Weights of a small transformer language model: vocabulary 27272.
MLP neurons of a small language model. Each row is named by its layer, matrix (up: input weights; down: output weights) and neuron, and shows model dimensions 320-447. Each number is 200 + 20 x the weight over its row's rms, rounded and kept within 0 to 999.
Before each neuron's rows, "fires on" lists the tokens most often at its 100 highest values on Wikipedia text that the model never trained on; "fires in" lists the words (lower case) most often at its 100 highest values on Wikipedia text that the model never trained on.

fires on: " as", " as the", " as a"
fires in: "as", "the", "a"
L2.up1318,187,198,189,204,186,199,164,176,231,213,233,207,205,188,198,204,196,181,235,227,182,192,177,129,228,161,189,215,214,173,177,182,207,217,232,179,204,208,170,175,175,198,228,219,224,208,211,220,174,212,197,239,209,192,216,182,212,179,214,169,236,215,206,201,208,215,197,247,211,213,239,167,203,197,211,190,199,234,240,194,220,181,174,199,206,226,206,210,206,210,217,187,159,187,213,168,179,196,172,179,209,220,225,177,207,198,192,178,217,203,210,196,201,218,229,198,200,222,180,197,198,214,206,204,193,215,195,211
L2.down1318,196,161,189,195,207,231,200,186,187,221,211,194,214,173,178,214,202,203,200,205,208,196,217,193,223,208,169,165,165,191,194,191,217,197,208,205,219,178,184,202,181,172,179,161,215,159,220,188,180,200,222,203,127,177,193,167,166,188,219,200,183,222,197,175,146,178,206,201,194,211,180,207,209,196,214,194,187,235,210,191,214,210,193,187,196,193,217,179,203,195,194,209,173,223,202,191,172,214,189,217,170,186,226,239,207,182,210,185,212,233,209,186,208,229,219,224,191,192,212,211,203,174,193,183,184,222,213,148

fires on: " to", " attempt to"
fires in: "to"
L2.up1202,196,215,206,211,236,218,185,194,195,186,243,201,212,181,196,198,212,217,168,185,216,176,204,186,172,185,173,226,197,180,183,167,192,193,211,149,182,206,186,185,219,250,155,205,209,224,174,191,197,196,226,203,210,179,174,226,211,192,220,166,178,195,199,216,238,236,190,206,138,221,214,185,214,236,195,185,195,192,208,208,182,198,185,198,205,189,216,210,181,212,178,181,182,204,181,233,213,219,205,172,199,200,198,230,215,184,199,224,209,203,201,227,212,167,222,219,211,205,201,232,205,210,209,172,191,202,218,187
L2.down1202,190,186,185,143,232,228,193,200,210,194,208,157,236,175,189,205,183,187,193,201,206,219,198,229,236,213,193,197,229,183,171,222,211,196,223,181,207,203,176,191,200,212,162,219,197,206,160,205,202,203,212,198,238,181,198,225,172,203,227,161,181,172,233,187,176,228,179,188,172,256,185,188,206,178,199,230,190,209,192,185,200,182,189,192,196,162,194,227,171,161,197,201,190,220,211,203,205,197,227,182,203,196,149,193,203,201,181,193,211,235,181,224,203,186,224,213,211,183,219,206,224,205,155,178,203,204,188,203

fires on: " m", " cm", " mi", " mm", " km"
fires in: "cm", "m", "mi", "mm", "km"
L2.up1285,184,202,197,196,201,187,208,209,201,254,230,235,192,234,184,218,222,195,187,225,203,205,198,205,189,198,175,198,176,178,171,210,215,183,227,195,169,190,202,191,189,223,205,218,192,202,193,212,189,225,226,199,190,220,215,203,229,215,180,189,157,177,206,194,177,201,189,239,158,195,202,203,179,189,236,180,208,194,187,189,222,216,193,211,185,172,182,180,250,182,196,218,167,223,210,203,211,173,195,207,201,209,203,222,167,210,238,215,172,252,201,182,216,210,220,208,200,198,177,200,241,189,174,159,218,190,197,193
L2.down1285,196,208,202,221,197,185,205,223,188,248,170,208,179,175,191,212,214,180,192,204,220,216,209,217,172,201,167,221,179,181,174,222,216,202,220,218,223,172,165,217,193,181,213,222,186,169,193,170,180,212,205,225,200,173,228,226,199,209,178,223,157,189,222,175,163,212,203,233,226,211,222,186,174,207,213,209,211,200,168,215,232,183,201,199,220,190,197,168,250,201,190,204,161,199,191,199,193,192,193,230,164,200,175,231,187,219,173,204,170,223,203,184,207,224,178,197,168,202,177,206,174,174,175,204,197,191,166,141

fires on: " un", " national", " professional", " National", " international", " senior"
fires in: "national", "professional", "international", "senior"
L2.up877,168,196,189,194,181,164,231,206,199,196,173,219,193,224,211,209,204,175,196,187,205,181,211,211,179,226,182,221,172,225,242,175,202,197,160,173,185,231,191,182,193,188,196,195,163,209,205,220,180,182,203,213,187,170,230,188,186,204,213,192,209,177,206,134,189,179,205,216,187,207,203,221,210,216,194,215,194,243,186,247,203,217,228,192,196,211,174,173,189,200,184,228,194,228,223,175,176,185,217,194,187,218,193,168,184,213,214,186,200,192,193,218,157,223,207,203,237,222,193,202,199,173,169,201,201,198,184,251
L2.down877,182,207,225,166,192,184,225,159,170,206,215,184,204,215,213,185,200,168,162,203,193,186,189,213,204,205,177,180,177,193,169,196,189,174,163,222,205,210,175,201,198,203,192,197,210,214,203,229,209,220,222,189,202,200,177,196,197,199,227,207,216,197,175,189,186,191,219,231,203,202,175,213,164,176,187,198,179,188,189,212,173,224,185,193,208,213,183,199,207,190,185,192,192,194,193,176,210,215,182,220,187,189,202,170,205,218,189,222,244,211,205,167,196,237,214,187,238,182,162,195,210,223,229,224,194,192,225,220

fires on: ", with", " left", " cast", " with", " found", " leaving"
fires in: "with", "left", "cast", "leaving"
L2.up281,202,206,191,199,192,160,206,209,169,221,212,233,183,185,181,247,183,210,184,179,211,194,221,203,200,203,149,169,208,171,209,215,238,210,198,174,181,209,185,179,222,221,228,168,198,233,211,175,205,178,235,193,207,223,204,181,180,219,172,204,183,206,189,192,214,188,201,226,229,191,234,212,208,159,212,219,220,227,222,194,208,204,184,210,186,219,227,217,182,193,203,229,168,181,224,203,208,171,223,199,179,190,202,222,232,205,182,215,212,198,211,207,184,211,228,197,183,168,204,206,172,222,198,189,208,199,220,174
L2.down281,179,192,218,206,213,159,206,188,196,190,157,228,191,186,167,203,185,189,212,240,176,171,176,183,200,189,190,219,219,218,171,212,211,185,195,217,181,199,198,193,210,224,197,189,219,197,219,182,183,194,214,196,206,188,190,216,207,188,202,174,182,205,212,174,256,197,221,199,221,187,195,204,234,237,162,178,170,214,189,211,180,195,187,211,214,204,224,219,208,204,215,201,184,220,196,165,214,193,173,225,165,178,158,219,181,229,222,169,212,201,196,242,199,216,213,210,178,185,186,184,208,160,178,202,226,179,193,186

fires on: " as", ", as", " As", "as", " los", "s as"
fires in: "as"
L2.up1330,199,225,170,207,187,213,181,204,197,252,201,200,169,204,225,233,170,208,187,189,190,216,223,179,198,189,190,186,203,174,171,210,216,203,162,179,184,211,197,165,186,223,182,178,221,212,214,206,217,199,227,214,203,187,170,187,195,180,216,220,220,219,209,186,201,173,190,217,227,205,178,187,175,209,243,182,224,157,206,206,223,201,215,201,188,180,193,189,189,175,203,195,162,195,217,245,173,197,189,237,227,153,222,212,225,195,187,192,184,186,194,190,214,186,183,218,204,194,198,190,167,187,172,212,196,209,208,194
L2.down1330,224,212,169,204,208,206,177,201,192,183,197,210,195,215,201,200,204,195,168,239,196,201,176,199,194,215,232,206,193,201,184,180,193,150,218,216,204,204,213,206,159,201,183,189,174,218,198,220,211,160,218,214,190,187,210,204,205,174,240,205,219,243,192,196,200,206,200,195,169,178,198,200,173,195,186,170,228,197,188,185,221,213,215,229,215,213,199,208,230,198,188,187,197,209,199,185,209,195,215,194,222,180,218,184,198,204,188,223,237,188,180,191,166,200,166,220,229,162,240,197,220,208,194,199,185,217,212,179

fires on: " as", " married", " met", " electric"
fires in: "as", "married", "met", "electric", "meet"
L2.up1456,191,217,222,191,194,205,189,251,185,175,192,192,215,201,226,169,210,176,163,196,218,227,217,215,203,188,220,204,198,204,213,207,193,201,190,195,185,182,194,186,210,220,197,212,186,209,206,167,169,195,189,194,215,185,220,180,157,226,230,187,211,163,212,172,173,209,221,243,194,184,179,236,219,251,203,228,197,222,198,181,246,214,238,195,199,198,174,191,210,185,196,197,219,209,199,179,177,192,216,195,204,190,217,253,196,210,191,210,192,223,181,168,184,225,238,210,209,175,198,194,215,178,207,223,220,202,210,188
L2.down1456,225,208,195,222,205,231,186,226,186,229,193,211,224,174,225,174,201,165,154,183,223,205,185,203,178,231,207,207,189,217,198,220,194,187,191,214,179,179,181,202,246,196,193,247,215,203,227,214,217,238,222,234,192,183,171,196,183,193,175,193,204,211,208,202,199,195,204,191,205,162,217,197,184,188,161,194,212,229,194,196,209,204,195,207,195,175,201,207,192,201,198,203,207,185,168,211,210,193,179,193,197,199,235,183,166,236,159,192,195,215,208,211,187,212,175,214,224,209,204,199,206,210,174,192,214,212,217,207

fires on: " to", "id"
fires in: "to"
L5.up112,201,220,220,227,245,176,204,187,203,214,192,211,187,160,237,206,202,192,174,191,169,181,174,198,194,169,159,152,239,156,231,204,198,175,175,191,175,230,173,181,190,230,207,202,207,182,159,204,178,188,223,196,173,197,191,227,210,190,201,164,226,189,186,215,194,196,187,178,168,215,176,221,184,170,198,182,204,203,198,178,193,214,171,207,189,194,206,173,201,173,176,195,207,215,252,203,182,226,204,201,192,211,235,186,189,196,155,214,206,176,210,164,190,218,261,245,205,216,200,238,207,195,206,182,180,241,190,157
L5.down112,194,198,209,152,205,199,255,188,197,181,199,196,228,191,177,231,204,170,196,184,205,179,177,189,207,173,198,183,211,171,173,186,192,227,207,175,195,180,218,201,213,197,202,226,165,177,176,179,201,184,186,223,193,205,218,230,193,181,195,208,200,238,200,169,198,175,184,180,178,212,191,188,199,151,225,194,165,212,213,208,199,204,155,228,204,220,223,213,153,180,167,202,200,205,221,191,202,201,230,203,214,184,202,192,197,150,179,224,210,192,220,202,205,203,192,225,190,182,203,189,183,226,197,195,191,226,194,222

fires on: " with", " he", " to", " with the", " they", " playing"
fires in: "with", "he", "the", "to", "they", "playing"
L2.up297,204,262,238,206,207,219,199,189,201,179,216,204,220,185,210,207,189,201,178,213,198,192,204,208,192,183,213,187,175,178,188,162,209,207,226,209,222,230,200,218,204,233,189,176,213,222,167,212,181,174,210,166,202,206,214,199,232,194,228,181,195,162,206,181,218,159,191,230,184,217,191,179,232,220,175,172,179,217,199,187,190,204,214,208,215,179,201,238,219,217,188,209,204,202,200,196,182,194,190,195,202,211,180,220,244,234,209,214,221,221,229,200,191,154,207,189,183,222,202,208,221,217,215,213,210,209,204,162
L2.down297,229,187,175,210,207,209,187,180,188,192,235,203,223,178,211,241,178,186,190,210,176,236,198,220,211,223,208,175,149,200,204,195,236,203,219,175,180,205,175,184,187,208,221,201,187,178,232,173,222,220,223,193,260,181,215,199,239,208,222,189,243,201,187,208,215,178,203,248,214,216,222,200,175,175,205,228,214,210,203,160,173,199,197,219,211,232,188,201,186,200,214,215,215,179,205,206,222,195,199,214,182,161,191,191,180,201,231,170,213,223,197,193,221,214,194,202,198,186,214,165,158,216,167,249,229,186,200,227

fires on: " as", " became", " hold", " only"
fires in: "as", "became", "hold", "only"
L2.up1139,222,207,231,199,181,196,179,214,160,224,205,227,204,197,219,243,171,189,199,225,222,200,197,208,206,189,207,170,213,197,189,200,206,192,187,192,193,142,191,199,185,198,186,205,211,191,199,167,180,210,194,185,218,221,185,175,209,232,184,175,207,235,205,196,170,199,183,217,202,205,221,208,235,203,191,227,198,216,194,195,219,195,202,201,190,182,202,206,219,194,205,195,204,206,194,223,196,212,202,173,191,187,189,178,203,225,209,214,158,225,173,201,205,195,216,225,190,217,184,179,245,164,204,224,210,216,223,184
L2.down1139,210,207,158,226,181,197,185,210,216,164,223,231,204,194,174,208,219,180,173,215,177,198,187,207,206,184,197,217,189,186,207,189,207,222,203,161,168,206,211,197,174,230,173,192,228,196,202,218,211,234,188,191,178,180,219,205,223,165,198,228,173,208,167,218,189,192,196,188,227,165,200,202,183,182,200,177,182,216,190,230,185,210,214,219,177,216,204,188,201,176,186,210,206,183,173,205,183,196,221,185,189,232,174,239,207,192,190,238,212,209,176,203,162,213,174,233,201,214,224,183,181,210,212,183,184,215,217,199

fires on: " would", " could", " will", " can", " should", " may"
fires in: "would", "to", "could", "will", "can", "should"
L2.up766,222,203,217,205,215,225,160,208,183,165,224,187,181,215,202,220,241,164,217,168,204,195,213,203,164,178,229,205,192,207,203,145,214,167,188,206,177,225,200,223,224,214,178,178,194,213,177,189,213,186,206,205,206,204,189,181,169,183,208,201,209,181,218,171,194,214,203,215,178,195,193,199,164,212,220,191,178,188,197,158,189,186,214,210,204,209,225,245,189,214,197,212,175,202,187,219,211,207,245,192,210,215,188,206,202,164,208,196,197,206,206,198,224,207,213,196,216,214,184,210,196,211,219,172,195,203,210,234
L2.down766,253,216,194,176,188,171,219,221,196,185,207,216,217,201,187,227,195,191,193,191,211,185,218,235,217,222,222,178,191,231,167,176,226,173,184,193,200,169,199,201,222,191,179,206,181,256,199,203,236,198,213,224,213,198,190,207,171,192,208,191,184,167,192,178,207,206,162,217,191,194,208,238,171,220,219,212,182,193,179,176,147,164,201,201,223,200,176,226,193,193,202,220,203,201,219,206,168,223,231,223,207,236,158,182,198,163,162,251,201,197,229,203,221,219,216,212,177,201,201,186,225,211,154,197,216,184,223,210

fires on: " In", " was", ", in", " is", "ed in", " was in"
fires in: "in", "was", "is"
L7.up1067,225,198,189,219,218,217,185,189,211,204,212,226,190,211,181,182,205,187,222,213,218,195,182,225,243,183,199,197,201,217,204,228,207,212,207,166,188,240,192,208,199,186,213,179,152,192,199,175,231,201,189,231,145,226,185,191,191,183,212,184,247,191,225,175,195,197,175,200,209,179,212,214,215,189,181,189,196,225,212,192,188,207,216,196,197,211,175,224,204,222,201,233,166,185,209,179,221,207,160,189,209,212,217,160,207,181,222,220,220,215,188,222,201,206,229,204,193,156,204,205,205,224,208,231,141,189,207,236
L7.down1067,210,184,202,210,185,174,211,197,157,162,193,225,193,225,221,205,236,190,210,214,208,234,193,207,233,229,227,164,193,204,221,200,197,193,188,195,231,257,176,220,198,177,186,205,188,242,203,194,199,233,186,223,189,237,209,208,225,207,222,209,209,167,230,177,210,207,188,207,207,209,229,218,208,203,194,234,196,212,218,206,205,238,226,234,220,189,223,198,197,205,197,214,203,217,182,181,199,235,186,196,229,200,201,177,199,190,210,212,237,195,229,196,207,174,212,233,224,214,230,203,209,183,193,197,154,176,199,200

fires on: " to", " in"
fires in: "to", "in"
L7.up890,187,210,199,179,197,195,189,218,204,195,192,186,180,171,199,213,201,220,212,191,221,177,201,210,184,196,199,212,215,174,161,210,176,195,219,215,187,214,167,213,202,167,180,220,176,214,210,196,192,207,193,224,231,212,196,201,186,180,215,184,232,172,191,213,209,190,210,204,178,204,190,192,212,215,217,196,205,195,212,200,189,208,173,169,177,202,226,233,181,176,226,199,202,214,220,202,181,226,152,188,196,182,208,235,196,231,221,190,202,224,205,152,183,189,194,238,208,187,182,227,190,224,219,162,240,217,193,205
L7.down890,181,202,196,153,196,193,200,177,203,236,205,190,203,179,205,209,196,216,191,198,197,207,200,217,199,167,198,216,214,167,173,197,196,210,240,222,243,210,152,217,204,204,174,227,222,217,209,218,226,176,198,196,238,214,210,189,191,202,203,182,230,205,209,191,205,192,230,208,174,197,192,192,206,206,219,201,209,199,220,219,226,217,175,189,180,202,200,215,209,166,217,220,176,208,209,218,235,202,201,191,215,190,198,225,212,224,216,203,187,223,210,201,207,195,206,191,184,204,158,263,214,185,232,189,214,209,156,153

fires on: " this", " This", " one", " in this", " of this"
fires in: "this", "one"
L7.up1108,208,198,201,196,202,205,163,206,218,187,163,216,219,207,213,225,208,225,217,231,177,171,192,197,202,220,198,190,197,197,189,227,179,187,210,223,225,211,199,196,191,178,195,214,205,181,168,239,186,196,232,188,179,194,223,198,238,185,188,162,168,189,232,202,224,208,216,205,171,193,221,210,184,229,242,223,196,199,192,218,184,169,236,221,234,238,256,235,213,204,187,208,203,230,195,209,212,239,218,206,207,216,203,200,216,219,179,178,180,173,216,177,168,184,155,193,168,201,191,188,209,201,187,205,233,199,221,209
L7.down1108,206,175,180,172,189,231,188,191,225,195,197,205,212,208,202,194,219,222,204,239,206,217,218,215,178,229,178,206,207,195,171,213,166,206,211,221,215,221,167,205,186,161,190,187,193,207,210,179,217,222,194,179,193,165,192,201,179,184,187,195,191,208,214,187,232,215,204,215,166,153,235,228,188,169,178,229,177,226,196,219,216,192,236,211,233,189,195,198,189,202,245,208,203,205,206,183,228,178,183,206,217,200,193,220,209,193,183,210,180,230,192,168,170,202,187,178,182,219,214,190,201,196,187,214,167,208,197,252

fires on: " and", ", and", " also", " as well as", " and ", " and a"
fires in: "and", "a", "also", "as", "the", "over"
L2.up917,199,192,223,168,205,219,176,219,218,218,229,173,190,213,203,181,191,200,179,172,219,189,209,225,191,191,215,182,191,174,225,174,255,211,205,197,206,209,166,182,224,230,202,237,204,223,218,216,196,209,204,200,225,200,212,191,188,210,219,177,154,231,195,183,192,221,169,217,257,177,207,208,195,213,200,185,231,196,191,203,233,152,187,212,166,174,209,185,200,212,223,209,206,200,193,193,227,204,196,183,213,177,186,183,212,202,202,184,166,212,194,170,161,165,222,198,193,197,177,217,183,227,221,247,235,210,230,180
L2.down917,190,207,196,194,189,208,188,179,198,173,244,206,215,164,209,190,211,175,211,191,217,207,190,178,230,185,212,236,206,214,177,220,188,197,213,225,200,165,208,209,189,218,213,225,191,226,230,180,223,236,200,198,200,215,192,210,208,164,199,222,208,179,203,163,184,226,195,200,182,226,221,240,175,216,167,197,188,192,181,175,212,256,174,199,187,207,210,212,199,239,185,206,197,216,198,187,219,166,219,195,199,203,231,213,217,258,165,164,197,210,210,192,172,218,194,190,233,184,196,246,230,177,227,173,188,187,204,195

fires on: " three", " one", " four", " two", " five"
fires in: "one", "three", "two", "four", "five"
L2.up940,188,190,216,199,166,184,231,221,187,171,177,222,228,187,197,207,220,176,210,206,211,182,225,208,208,202,209,221,195,195,208,229,227,197,214,209,207,210,229,174,258,178,217,198,157,192,204,183,194,171,206,211,193,191,176,212,207,162,202,212,185,168,145,188,225,213,171,194,156,209,216,204,183,160,212,171,184,189,213,223,141,184,211,193,228,189,199,223,228,247,216,207,223,218,211,214,223,187,182,193,234,195,188,192,190,175,165,223,193,214,206,207,177,205,216,206,203,227,190,195,215,189,182,199,186,224,206,190
L2.down940,209,214,195,193,186,174,227,204,174,181,169,197,214,185,193,189,225,198,185,190,246,208,191,174,186,201,207,217,163,221,189,185,206,228,213,192,167,231,205,189,184,170,175,182,222,183,232,172,174,188,192,150,207,219,210,168,212,195,246,213,203,163,176,265,189,243,202,178,198,183,165,198,210,204,223,246,196,212,184,206,197,185,212,179,199,220,210,225,190,222,201,221,214,206,175,204,197,213,212,187,216,194,204,170,169,225,232,175,234,185,193,157,190,218,230,194,196,184,223,199,239,177,204,169,246,213,206,178

fires on: " in", " in "
fires in: "in"
L2.up193,191,191,181,215,228,250,218,212,214,195,201,202,224,194,192,194,201,241,191,223,239,206,204,165,216,201,202,205,201,195,208,215,204,172,193,184,200,233,191,178,163,238,198,210,198,159,191,209,180,203,209,223,163,178,183,189,192,168,234,163,198,208,210,191,214,190,187,166,209,196,212,214,222,198,232,209,212,213,197,188,199,168,209,211,227,199,227,213,206,238,245,249,170,212,201,200,189,220,219,198,174,218,146,194,189,191,193,218,210,202,166,194,208,225,233,198,193,215,202,191,175,204,228,164,208,183,201,202
L2.down193,213,178,175,182,186,226,201,194,203,189,199,201,222,215,206,194,178,215,230,203,213,206,186,192,195,201,213,229,215,203,207,234,163,202,181,202,227,225,209,203,165,218,206,171,227,180,187,197,182,190,207,201,190,167,189,194,194,161,210,158,208,191,190,215,215,219,216,195,227,194,207,214,221,236,206,202,235,219,199,172,233,175,226,208,242,177,233,206,195,217,217,223,181,195,200,188,197,170,201,221,214,233,168,199,208,200,196,206,233,183,164,180,229,209,199,215,191,215,220,194,195,203,182,187,209,209,183,211